config.yaml
n_kv_head: 4
rope_base: 500000.0
attn_scale: 0.0884
bias: "none"
init_std_o: 0.00527
lr_head: 0.00484
decay_shape: "sqrt"
dataset: "wikipedia_en"
MLP neurons of a small language model. Each row is named by its layer, matrix (gate and up: input weights) and neuron, and shows model dimensions 352-479. Each number is 128 + 32 x the weight over its row's rms, rounded and kept within 0 to 255. Numbers have three digits each. A neuron's up and down rows have the sign that makes its largest values positive.
After each neuron's rows, "fires in" lists the words (lower case) most often at its 100 highest values on Wikipedia text that the model never trained on; "fires on" lists the tokens most often at its 100 highest values on Wikipedia text that the model never trained on.

L4.gate963:109148150081132085161129086149171087116122118097170095171035109161162145096139134142122111116104173121116099131120105126128086094058061085184156140071096113103106124146143140074056128138149100086059105130111146102135127160184131127148133157165120176107156124148140069092097091109198154131163133123150135149113128158113133153146130109097077155123152122148134117167146169150134098131100
L4.up963:156091126147131152145086167141086146113111133116145140176129190147076175119093119108160126098127135127077143141109129170184098147188115177135091167135167125118154077125147118149165142119136159126144163093140102137155179081139112157087100074103128135091129174099178126106102100097112147127124152133122085074158105149097100100146133103135186081141171108154116117155055074150126160133143
fires in: "of", "mean"
fires on: " of", " Mean"

L4.gate899:119117122098103137166143151167118120161143101116128119096167100157085132156151162117139142124114091145107120106122090123080067126116087146100167177146089083117154156055090118184147154096168092190164151110097125143114162069152103137084138142163102086143106182116184148132180156126104089199140087139135177166138093121157136138132158138189150158096132153177095056134164141126157145122046
L4.up899:054111135132144159122142127117178122159168118125152084154127132130078102105076101159174130128145126090093095130143164128099157149149154203087185142172139134078138107105117111121173207105129109205146145103083173086136099189172057103159097121091123106085117115109136105088078157108068126166164122174182086107073139161167086092123101092092182194129147119124127140108091142145110156060119
fires in: "of", "married", "with", "to", "dual"
fires on: " of", " married", " with", " to", " dual", " relationship"

L2.gate1135:116141120179133078161094113150140160172079116148141170146125171110115192154132168113085110141086155149166077107084180130142118109167155112141083118148107112112155068139176134099069147110166092130156106124123167086112186146195145102174108110132109131096107119135169167137079034156192098163148120117136116133144111105049075186087185150113128180085244143161147089183143120130088132166136
L2.up1135:126181103148116119127134133126123121144080156106142072121119105118150137076118142098108136109127128152065117157160124114163130105152164108108147128160159134150158130136210147171084095082143164099168148135118121137128118129115070150110117125176160141128125115152166082167165101139118180130151156065116148105125122113085110145077183060150204108125194103101144143084089093114134131193106
fires in: "most", "some", "many"
fires on: " most", " some", " Some", " Most"

L2.gate220:191161075171164068132091142109132127100094143110141131145160171158127107166155165118112162140132075108119107095147128117129088126199149100132103159137173178203103120125129116120144143082082164188100155129151194161188127122125210123179166150191111153123142132138105136147167094114134112088081157109109079109100141207186150145125100116121141052148096189148120145141079188125179171206122
L2.up220:101180095145127153149142157132160086142131092134135124053169130136093083137152128140103145122145095096111072058148100092111120127130108135108130114162144099180139155089096151158105197092109131142161114150093164108169056122180160149157138096137154083203112170138169124097099148155098105185136127150122143129118146180112121132194105143164149121128089179160132117131108118102109164112142
fires in: "s", "human", "your", "their", "his"
fires on: "s", " Your", " Human", " Their", " His", " My"

L13.gate567:104129098101123111159135147189118131113102174106152098181184130087105066153138156125079150055127157137068103088125125079220085152110172147135147138157112121204153163160112160106120067058173154100163097116055096117110119149110106142137172067098095157124100142122051134135103139080136133106122175167102143119090148136137185139115140155143191154163158125166111147131135164121161157125155
L13.up567:182116119224097174052169178160172111127145076154152091136090107150191122146148116168061159133116140084170107115101113106087131105123093110136110125121122096106131074140143165154164147147111139140135098141138110122095143167180143102172110125156153117087058119108154110061181133107102166131128119139153064183089159128142133161094092130108133131161153136140174161096129170125148197104121
fires in: "in", "of"
fires on: " in", " of"

L2.gate862:103116065161071114106125168124073147073053113131162124118133097147120157104065149050107045068084163065169095111112123131110156176144124126208101132160125116151065111136190116160104161064180054082122050120120150095139145095140139133091106113109119147192085191150123095139135107144151128136151140165130130077092118115186118171110130096148156161199160179150141162124114092085128093140141
L2.up862:113116093133158106163154132164095118177153091111127108074095117132146144133116123090130138102167124099090157088118133149151131149147205125143113087158173124160127170131152132193119106113052156104135146065146124065176132100138107139137160100109141132147128090104161150138097054114124105119104112125121115120097107167134129121116189214151161144142127208111101084103147105133086150104099
fires in: "some", "several", "few", "many", "of"
fires on: " some", " several", " few", " Some", "Some", " Several"

L4.gate664:107162109063168145140120148101106144168078109134112116140108082113090144097110122123160102133166072069110106065110111160140070092166114101087127131150135128090158137053100165118079117153089089107087126088086179158138168105109177160145146112216074173108148109174105123103149120161116138155172100128148108140129167141137174110154105163105156099107132159104146148103120086146112144118074
L4.up664:146129147118146117161088112133170087096134124122070114106155087163131117122152143161108123129162134070120106132082134138128155095124104132194078155106104091114130155129208157068103185155065102107119100120131135142147062118138173128195163136151096067123169119133167125151147157169137027123142123149049121104137141135119151142141119116139168068141099217125158149143076096112093128142171
fires in: "its", "his", "her", "your", "our", "my"
fires on: " His", " My", " Her", " its", " Your", " Its"

L2.gate1025:173136102127156134104148121095153113134169134073152104148138107153106093113173143138105127118108129089152162150121122098094148122171067126101110146167126103172132135076120106112147126141139133112047108095155097126123136154157136146114120139087196098022051134098177130133091182151091108127159133148093132091145145148074085179136176121078127143187139133169149136163159118136151136106172
L2.up1025:120145071094160070155123135113154173128131105131147124184112081075140117130154114214039125114135090110113166132142129087157124108122125153104119097116147142147132109112180095102169123145091216106118096151148075145163194124146108125109124089077145181141097173093131087144125172167115147111109076123098124158131111140149153149152140200093112107146160088140156090111147164069089224102154
fires in: "with", "on", "into", "to", "from", "of"
fires on: " with", " on", " into", " to", " from", " of"

L4.gate428:131147153142079079090146134155139067101119126133180129138095139086091127112109133100168114077092103114174101099106166137139121102136151126152108081142149105157150135099123146132142052191064092207169166170094061106153154067166106084092137095152111101129111142125153092123124075188135098144103130149152168082095128151149112130140084136136203225140140127043090084146065129157087173145152
L4.up428:115140066157121121110094151135121103155101111199138137137149132147158167106110126125116053100094147107154071078146103147161132143155230128131212142192124088121039137070105106094104198115099140162123136135069165107151138179074116085141192144177172130168140090071159087132071161210162076120080099147139108054115061154162157119162058156131131163157156071104139160101152139077089100104145
fires in: "this", "what", "that", "title", "something"
fires on: " this", " This", " what", " Title", " that"

L4.gate614:088141180075128132110139170107096170151088123099139172119137085070074091134134132119141164129149080081128101115208148125157106138050126122107098056081077093124151114152126131119149121113119058126155083173118102112122161144101160095134118113192107120134089156143123091113156148161147062141116186098053125095103126114137133088151102156099186154096086091123124126125088157164135108127178
L4.up614:072128127201114095138155132140152141067114180130168069132134173104113110135064162111077171089182106167136109201182173166158146177133193126129129141127153191199140184119232112145089146144151080134160083105124160126130094087129091193129110099155110157170151137127120088185104156094169167138068182162129139134085090150171138093145135142163159155095157172123143073082129165171189194121119
fires in: "jr", "1", "2", "vs", "ave", "brasiliensis"
fires on: " Jr", " (1)", " (2)", " Ave", " vs"

L3.gate769:154090121101154128196091169127110132148139134140138091145136133141065097078129213174150107153128073123108152101109140077119088175148134150128163170116112062095093059210170132089100145159109101126158139122103143104142132082052114108074154143146149084094144137191133098118093122116087127122131083173150166128094106131055128181137174137127165142126111162149110101127116122140082139125155
L3.up769:157152119117130177113137136072097136111124127096088081130180090130124101110141136170114039126155109098109176134086141058158139149098131139116146111146180144117142083150120162112162104147144120082134113068126107160099121079089145105176144089114165131138156181161154108091178198182141111129063146157134172147099043208138131185122094147102165185152132122133151102097115075097126115178152
fires in: "al", "ibn", "of", "hms", "abu"
fires on: " al", "ibn", " of", " Al", " del"

L2.gate37:071151168150128081108132096167120110108140053194110074113078114129156081090087142096124161100171120166177142098111139091083177155126099070131135171201098194095112131112109201131155088177118131136114140129128137135165150094083117161139102165182120104149141146110124072097123070088210120159137141191089098118130124139105140187137174187114143101154191143125127135126147106117103147138083
L2.up37:162128127127107118150112097123125109130083117148105106128101059084119124133133122104133126149142132106141167166095103128106067145084135116078142104087124085091127174078135132152098147125118096118130141169069156074141135166109144165171163136140159146122160095063148091127113160133117094128109123118082121102148176092121096131116105091090099134104132218099164133114198099084145090139147
fires in: "each", "if", "any", "either", "when", "every"
fires on: " any", " if", " each", " either", " When"

L2.gate1014:137111108177146158078119138074176144127108123126093115127179080111073116137127151117081072141151086099121120157147112067169164116117145086142104105134104088108081080088113161129093096098110139053109114083098110108099133202135159105162166103091084141088137101110165107128130119194101114173233164130109134125146119142161122062096112159103087129111113136087180147166102110083135129121115
L2.up1014:087130128124105117082108139141139110095127139136131116096114074132162162119197094114089122083148126080096161167084196144120135096120117126080091062099089128090175140073080110098142159139097135125134147099181175123150183210174165122155128040166127161106185135161131138055085135121117168123138098151114098107161119160150153115101111108121180145125130119200134142136114151134133140112177
fires in: "to", "could", "can", "of", "on"
fires on: " to", " could", " can", " To", " of", "To"

L13.gate587:112169120120138159150128176143177047106183111145120121122115134089158113133153122157113118138140125113107126176078180106082063125145214153177137119140109149181125162000191134100069094120059073129165128140064191127125093081121125110045165066171090161130064143146127137126140110119128130115144154150102158137039112094186116129107132123096173112162097152142121106126164063138152135117136
L13.up587:119135224120146183128138168122146082102136119142101095097090116088151060152164131129105169187184170199115099120131110104161150118147102118132149160136163142114182145112102111073129120118107125076112130116114140051152063123168100162105115074130106080168124137165132134121151119111127098070151136041128079061098105149118135147126103012100129105108153139160104144161156119129161160114172
fires in: "the", "in", "to", "by"
fires on: " the", " in", " to", " by"

L4.gate860:107083062089140107116131097128121159138133131148104108142119131144119171108157140187076115082092130113122119130039113080087118101149073150106133181162107154128168115119155155168116123111158081172114092118061126107092133097197069164143076175156100144085128137131163089098083079135151110135154119085072140115123195123160078118094098136098120141111163143119113155099178138145115080143116
L4.up860:162156097107119148150128099100163073088144115111070143087095114094141093099110117095161084094111130116160143149112117142152157159122142104060088110114167111170045128068152088149105082120146125124220109135099176162092171092107091185133083152122157062164148136138085066155146068109089112089166126124090107115133148127123160145119153107177166122126154109066115124078146132076114136121083
fires in: "0"
fires on: " 0"

L2.gate948:149090136149131097144073092088056110114104113133148158087140077166133195092111162061111146128169118104076175185149139144095122111167158087134134108087107152125142111165117156186097145143135110104123098166091121124114094132118129161145140141118087115118195169115081120107099118100140133100171116122140111067127094141094143104127170151140086163107131101135151100171097104092106135152200
L2.up948:146137114182161180136169150121126068117119185145187202144166064141107148137083161163174165154104163121118068109139124161097152102110100151103151095125198104132172109114102155149142134115174069091122021177140127080122122101165156153116109091134149124179072162132166115181125171149191175186129190128099147161108155183122051175076066125078155109118100099205105170134139119147147132108107
fires in: "total", "average", "budget"
fires on: " Total", " total", " average", "Pri", " budget", " Pri"

L13.gate696:120096158133098139126119158156150044126147120132135105159081163146174174104200109127132102144142145105133102153135066091120101136107145097166132115163176133198113098084103102120189136084069136071110092138160143132124130123173146136146095134138123137120111176112098170100154116113116117089114093113138072150152110107114148161161137094150127131133111133185182108132131152127165087148147
L13.up696:146152092112111081128097135096167099103144138127100113134094130149131115124120146115085128178176120111084138122138118153118110096183146151134162221117121089115134084092086159096181100084185139137122097075077123171129169129158108121120136112115093130122139142118164131133194075181114129085139141095139108105092108144150132144108136118112176125135079098093151132120142130098120077144136
fires in: "by", "at", "in", "of", "the", "from"
fires on: " by", " in", " at", " of", " the", " from"

L2.gate335:116064145111140104137148120141105162097155167109072124108129064136098159144073082141153124102157128169129182193101096167122121127154184115140077054140049156136168154156215098085141099154116172108132151135118135132151132154121106098124076148153124141114109073082123102131126063121183049085087226103164176091082072130149086083082065185142151147110164109141109152146131139172164137092165
L2.up335:125053186133143147136177078102110120113111131117184129107164145091120129122084147133160153129120100142092184161142116170117180139089122148119114142212124163133119112084138154142176110121088091137128180162158204146148083152155124109098168176194107144118079106183116098117075163118134094098122189130111155055144117134181113091080082109148164103126148134109091142182160131134155115124180
fires in: "1", "2", "3", "8"
fires on: " (1)", " (2)", " (3)"

L13.gate1132:183151137178140037132167126155144172094101134088099095107102121137178101116114129083169074110115118100107109128084144068117170115056127135138132115150158073110094130121146149100119151153115102142165094135111048178160147096113116142112150108117111149136126187166096155161161120161122118153111126171120092144093114111076160126119111152135122114084161118108124095136100136110097134121105
L13.up1132:075108063133116141087175103121116178073158106115119148157106137097069141106123080149128127147111123060094150127187112143086168140120106189165144115108132111168080160117131137080155172175074163137122120124137134152191135132130158146109120108073116099063124139126129122092096107191101160157099124137119127137138167097156097085069103100156228120190101178152123100065151117172094085161147
fires in: "for", "during", "after", "on", "of"
fires on: " for", " during", " after", " on", " For", " of"

L2.gate528:121091163116091143130040140160164162144089041147088105126120116136063121094063191106126117081184136120138138164061064075089186189155094099183111129151087096172132115158157139133094147151162087150107075119107108152137124137118112123100159111187038063171029115162172123087155142128109126100124172123107150099125103100122163149121102119147166188162120141108120132124175134132119148078091
L2.up528:160072101129176078150056107166119155113172109149109096161161141136069128155082169115087172040216174121135116133081131083152164091167120103207134170098060147192098170158158148175102123174165113125152107091129141135173102093120159115133102106180102146102121082176142040102099117079128119191131140127171089117151141115111148104117158109159135088173123134121144124112133087127080189155094
fires in: "of", "to", "into"
fires on: " of", " to", " into"

L8.gate772:105138150079082117182182115152104128111093095126133127158108136157076146128130139158129087134126139113102101100115065116133106101175131090128102169113098112088169072110108178139066151058111147084117115160161123159136182105115021086108171154182000147142133173200141094122146108138121181129134139096131157061150189139136131116176100164192108121135150141112129136165132226151129201087062
L8.up772:100149110159118114130166059153140081131158143099178127214145079125094076159123107095073155174179130112140145135172110166161115079178057176104164127102084144157093121120203168102096097105083158148141132140105105127164134095131095133140105105107148136106137122114137156192117147150159187103105149152189149204100111117145144145142075132168138123163122084098171123161130132109068175113126
fires in: "was", "were", "is", "had", "school"
fires on: " was", " were", " is", " had", " school"

L4.gate1134:115088051076087102152152115148139182112164135056107076090125135108093117116110183141103132091104114128155102164109161088075118143118138142166118132140067137188093087142130173127145194129147154111156089128123161189142166137138119119074115098166094098151125115114169082090101135167188119088134131160114141131133137074134169070111072172124125146118116185119136131108094076115166088170044
L4.up1134:075220090198076158125115101153151158109144145102157100120139131112127098154126106130138153144109198182123137101133132099141149101104142110169124139143091114165112160122070165111029143147104118113136082170083078121158162115188135137088149060182181118140121095188125137101208123137124190071168105045142138161132173049108130153070081176120129070189164105124142148102163120158140088098159
fires in: "of", "within", "after", "despite", "into"
fires on: " of", " within", " Despite", " into", "After", " from"

L2.gate787:066148059213165113132125158160087132122119195126118144119132075156098075136153133098073064118128133122155129110104125130126066070145110106135114136112118134110171178149123153193131137058058113121133167124104110116198164149087093115160113084162135161132104133152150118115180094160104128160109081109116046136138145151173156134127127146110180101148121148148126138182107151151149162105104
L2.up787:042147101137164073059080132073140115110113154121142122061136098180059077124088141147085140116158166164125078117058161110107154082126125135177157160120174172194161151114227134174046101105089119062184126144119131175138154155132111107127142123187142159142159124126134091129120167152117078117159140110120064133088152143103140118180134137135172133139078149099112118137167111109113137144126
fires in: "this", "his", "these", "whose", "their", "her"
fires on: " This", " His", " These", "whose", " Their", " Her"

L3.gate43:073049106137141137165090064129119085135128150133095158144124075167104169144108095087093207087133147094100176199086118085136124142145112185169136129131180156054158114102097105113153160115123163089141108169123178116101082068130138114095082091100119127103136158138133165131094082098184171083056101120155124120121160112160178197162125103161195119140090140144135182133144167140200091113074
L3.up43:127162161139150166119153092138139157108153171111117082126131084117125122106123226128201094113160140136128156105094125114111147125069160184169127099114075103112107131118155149183083115153148076127132064140124149166165063131132104144093124128069129141083176176126126128095109084137128119149173128147142142095118102185114142154111130119106129093154153119095115176099106092156134156153115
fires in: "character", "text", "subject", "students", "state", "man"
fires on: " character", " text", " subject", " students", " state", " man"

L2.gate241:128094127111085148121127113170129101075111131062134083163144130141114134157140097072102100122170129173152095111114151093116175118132154079143143125081130143148114145086155193172105109099117152046122105093083131127122115107154154110137169132176120141149119143169112073095137123102109104143084205163136113121166148121123129081119054143102137122143186103149144162162103097140127161128124
L2.up241:102124091093096096115120137150100159117093144116139097098102125162097154114133173119068135103117139145129151142106128052089132120174151118150143133155036134147113122156144159164129156193114061092113142160172116126163164136178161138165147078180097120101118125158133121102181167133120085091167133091129131208094131068141081170096174114134218177154089154131101122115185117138138122105128
fires in: "of", "february", "january", "south"
fires on: " of", " February", " January", " South"

L2.gate113:115163146122181125128068104089130167086174063111146095134133074114089096099128094144153160085139158104159155156053159098188106148156032155103105182123108127092182128088170183132048125121123089180151124141108178128119140116140092123181093118110111146084137114108138076095088146146126107165087122140100170106103092094137143165114124161141103106155156147169133171093197101174089145126182
L2.up113:088120091135074106136116129163123195133164178220166096142158118149145069132227107075113097166148111057128141125122187110108156166129116073157128124046075174104111181059116103104168077128131081152117138173069130143136176137122098131141124111175140095125143148112080115144139109145132122141129142087146107131179154126071109168120106109157129108122168161143163142141123109145151157183183
fires in: "to", "ibn", "by", "must"
fires on: " To", "ibn", " By", " must", " Barr", "To"

L2.gate1209:142078107194138115114149102121150095057110148168128161156150145150157178094134183139119177127107097092190137158116203124151112130161110167131091145116135149108080167111183132149184160106199106150124136157118152099219089142133159140116092124186113111139171157105110104125086142177157143082147155151096122120100117124161118180134129113100151088157132122092143124100171195126087070113087
L2.up1209:116146140124106097105189064170186178158054124135125149124093091144138108125131075094078161145156126111178135156100165114158141144095136068123138100147148166102169140071122142161169150110140135138086141130129150101156123191105137139126201105168103147121108132082138088096117129124170040111126160161119154109142189076080087075150105140144138107108140067102164098182114146117139101148182
fires in: "war", "army", "peace", "warped", "naval", "masonic"
fires on: " War", " Army", " war", " Mu", "Masonic"

L4.gate1110:119101152130143154190141141080087144093130161129157151141129105154119139073120168113108114132131108200122036158134125132123098125168103189080082119124125111115101154104107121158154162136159175085133102143097166088126089040138172193105138112076110103140209163113134177125112134125132170131051116133124140148128096125153152161094092156107108155165161148120117126131150097120154126075145
L4.up1110:137183154162123147136129139126076163123142162109148086158130087102136143102125146125135141140121087128125146130157165115116168082084084075097143125153157134145185124138145160087103120106125153086128080085192176135097100077112121074097083085124132099173172086076109211137138119125156134116145144150129123122150173184069148140131154121112088146112144120135114197144142081138136124157144
fires in: "total", "average", "number", "chart", "male"
fires on: " Total", " total", " average", " chart", " Number", " Male"

L2.gate607:098128118126104097134096169141125102108074184148160067114141135151135160145141142139123128125103125107100123112094091127148138136080118057134109154074156148183128189109153164134125149176117123126111153109109090114118143066134173183095133127099130131109126172118122130115133173154075138044119132111156114066134139153148090150079104129124160122169111146163122077149112094100138085139118
L2.up607:134132133116142150092126126105114115108109089137134159130132151140146119117067135133100088114093244107135096081120126145110115142156123174127135134130119087173113132151163128203074117125127119116158122121125103125170133107133152171062141067209047086199123134068174068155126121128103155119153184111046159181071125146157131122187126100136150113177124125097148157109141125136170112109069
fires in: "there", "it", "of", "what", "we"
fires on: " there", " It", " There", " of", " what", "There"

L2.gate1175:126160189145077110136084136121089120115154049154147168134098134141162102129091103175150169096085103095118118127158124156085058117111135099102086101071103143116120156137124134115150138119108122158132145120089150103137232132118104068150174105094069139119099121098135092128096110097138147137096143116101064084114088131168094086119110140138119131067166158139123102071109095197090141106169
L2.up1175:150207132102097122123162128203123090114192092157135063114078105116150176122105103155166147126169105113108146073122127134108097094148134119105098143052191129085120117166119168124167104119145149160130168144092130146093142131142145130159142142118059100085146123111145151156136138092068128137152168121108081119206147088095173078174142148084115143100130105101111156165100074087146128109191
fires in: "chairman", "manager", "secretary", "executive", "board", "commissioner"
fires on: " manager", " chairman", " Secretary", " executive", " Commissioner", " Board"

L2.gate626:109111086128098086144107152134135145131128128122185062084137128159119168101084162177157136114139107112139129120084156091131112166086123122174121193143099123145058114131167151113128179121095079075098180216090114193174170130123137169178142106162117183149137167119141072090165094127121119139126130120147087178099097145138135099111158119157107157180150163091113124115145115126127141115130
L2.up626:138082097071135134174117100125147161102130105130156089122183115138116146122188147144116098077125080124131171134077164145164134137181165161115163186122139181154142127127221067116166166127134119119126165127168184127132141113169150097094144093131035118093113145069144129144051088085116156064138162116153074073129146164146181144181077102140125134102115110102076115094151124150127134168113
fires in: "of", "career", "history", "turned", "biography"
fires on: " of", " turned", "History", "ing"

L2.gate1115:125179082166131130143152156131098188141112107122165141111154140133192089118146126097160139140109119168111130156121108140117116123153167095120097161175124187120153202104132126181138083101113125139199159134116198182210099101102195161132131108148171171114150178141076104094153091162060137130098093149099153135134131149113131118210143094118141056132141149124144096121102133065104155103146
L2.up1115:147120074060200118124080117061132114077114178187112106094134112144137137129130127117040154141159132148188064126082125099134102160121104151137126146084117104154177154158126088119185121141112093090100095130139064146097161148168139072113141155102071115111123117153213153178102152101107083122152141172168138136170148166058132145125084096171137158152134132157142119191066086125129166096097
fires in: "s", "whose", "its", "his"
fires on: "s", "whose", " Its", " His"

L3.gate873:140123116154121139195078142167123092094128122117095138135101134101077124060126164100119120107141091130139121163116105084070091145147112137223160093183120182117117180104103094140121116144148149101108104099122172106139134102166106092095067055105195140143097136182144148118120073114121117119214103102121114122099080100099080180128124065117095150079158138150123136132189111129147121138109
L3.up873:124139157081100164091168120134156163116170090193122102104182176115132096119125196106104111141123120114158195133193088130122121168047173121117093105137137123079105116124115114122093157096161088152099125143101107172161160152132166153106113096115131102161163131136106082125171112107105093107191080221038119148070091201102226126126150162106141085102112089115128133133208153098158175105088
fires in: "0", "1"
fires on: " 0", " 1"

L6.gate107:115150110108146091144154131124160182121132108206140099115143160143045103072130199094099155097117202145123113075043091101141126147188154136169100139115120114119091025166155189141162137104105149148083144078123157231156098090122092155106145130117152147135127154127145102154145186116104105099128131154137135122146128169134131142167162153155122075167158122111093129153150118121062124098113
L6.up107:113119173143171171144123173121140143123143063153139131144163192096151064163132181137135152118128121130119084085062139129127116118142105154113075117132112184162148067126131139109088128168208098091159196105155129119108128089095099115175119134144132157164124086118166094157172141144068123176129145138115108150064105128139155137092140129119092147118138093128164136085053136058104157092149
fires in: "or", "also", "bei", "7", "born"
fires on: " or", " also", " be", " 6", " 7", " born"

L2.gate1056:146053099070030065157078144103140147169128177104143091095106164134078118117165149108166160144102141140148153101140119133092148102100130071115123116163147145128091102152161128162181131098207163220124161135086132116097159138155052144069144093090153099128087105105123099113158114132095140146085190141189127113122123114109158150111154143142142146169087175118112138083167145091132114126095
L2.up1056:106175151089185109116127184098133144129117171170100140142109096120102111117136121196159073128104088169086172116144143108124163138124071128133105181156131098107086142107126090099126143103093086177151120134162112095107128116097110165096135103152105158106148124146098152182122116056130065068154118122084153133149171143147162129107133142091147169137100096182117144173132144152107153012173
fires in: "to", "against", "with", "new", "renamed", "into"
fires on: " to", " against", " with", "ing", " new", " renamed"

L4.gate517:062151089063111109170118131134133132121069132115097131120138146134096118105090178142085105059129121140117099172090128135117110136123111161135147184093162101172085089081164143203103162166139130136086169086165170127163139102149223107178190166139133134086183107171179114130173106100132168122152096182150140178132086183080122102125115123122143127178162174166114088129105140117181127142136
L4.up517:106099111135065141141123163116155136075163139219103178165102200082079140111129117126070129133166062151125142113082174083084177120147104108101157179077151168059086189111093166143193070150161113111174172136195178149103103108096130142139166169103136160093156188111086131136075151155139117074077065112095156145094076136159117111083110161107115130120151120122129060102092130162100160143154
fires in: "of"
fires on: " of"

L2.gate871:066119121134112101155139142119126144085092082112134095085148074122132089161111097146062157123112176189167132104116183130154098105159120065092169151115067068155169175149149154090167123151152140084116140177110214124154195137175198111097079123152119131120187152108145097124145142114131104131177197132120078066164182086142097134124118183136089173148144131112140156138113087167118134137136
L2.up871:109190122185083170084130115113094081195175137161162080080143132147192118135189112080149155107160143167105154067110126125092117118121098127117121078081069110106119161104125167101163158110132145124125122103158130098124143105156130175135103177140122123099121127131132118167170101154107108098110129180073110141132133155137161118186118159129103100078107146166146160104117142164082153097149
fires in: "department", "secretary", "minister", "manager", "office", "cabinet"
fires on: " Department", " Secretary", " manager", " Minister", " Office", " cabinet"

L3.gate244:148122084120194142132116115152138089150117145166165164094172132185075180089157151129113120124122181127111170138124101218174131140156159081135117087119083181154155115092233123173102124058126124106113105119125151136089120148105132173101114195179116169121126160192182127132041095135123156094109102111148173074066077230071124136100184106083143163106193131151132172133155158088099101142166
L3.up244:132092111181128137094098094139116133132153169089121105108134101109131126117100150136056147108116190045132151172130096158175128123168097077155150053134124138171194119130168118123155152067135136119174192112129115130104176116112144092097076093131172176130121169119169074092089070162159105085146125155184133110042105184112110153110167149106147193154163135132122162149112055092174115168129
fires in: "of", "few", "several", "some", "many"
fires on: " of", " few", " several", "Some", " Some"

L2.gate719:160110145103019129114155142091115119109144114103150082147135126167113085105157158108114128133137191100117136076121130165147122188101109145182115147151102128162097119079160144140156144147100115114122152107052103131139106131128145156113064085137136131152134149118098091083077105161094113150119160147160144130166168113110143147122133143092194126155162090139140132125145107104152196152084
L2.up719:172142173101068134153120154163176122106132124120059129141160138110096145103158182160126094142107153088115164137098129145118156081127102158083141137197143124120120102027096151121158156133189138200112088138147173136100185128149093125125032119117130119188163105074185126137094133129112150166083095123108126174095123176123144154203110117089116082157125169155093104123176140084186199133042
fires in: "of", "from"
fires on: " of", " from"

L13.gate612:113116128157131091145125127146167091151125106157115163139150136126138174105083139170082083179142153084093186099118121124129117131133098169155148160159132106149190105131118125157163162120143138151144099124126115145133148079117119162056135093104079188092077199166118149115156190154112173118109170104151082150083061121136161126093098098127160164132089148090140134112085134079115116124174
L13.up612:066148069191152110182125078182144109091110084092098114093144165105138119088055131169118116111201109149090073141133088106092115148153154159155173086133121116156087150153142127127132098128112095165176096131123094149152202112150171154125101115111154160150085124130099159102115119136166178148108116117132126169112044116129131127139125122114134088153193117130165127061162130144084055153116
fires in: "after", "in", "during", "at", "for", "was"
fires on: " after", " In", " in", " After", " during"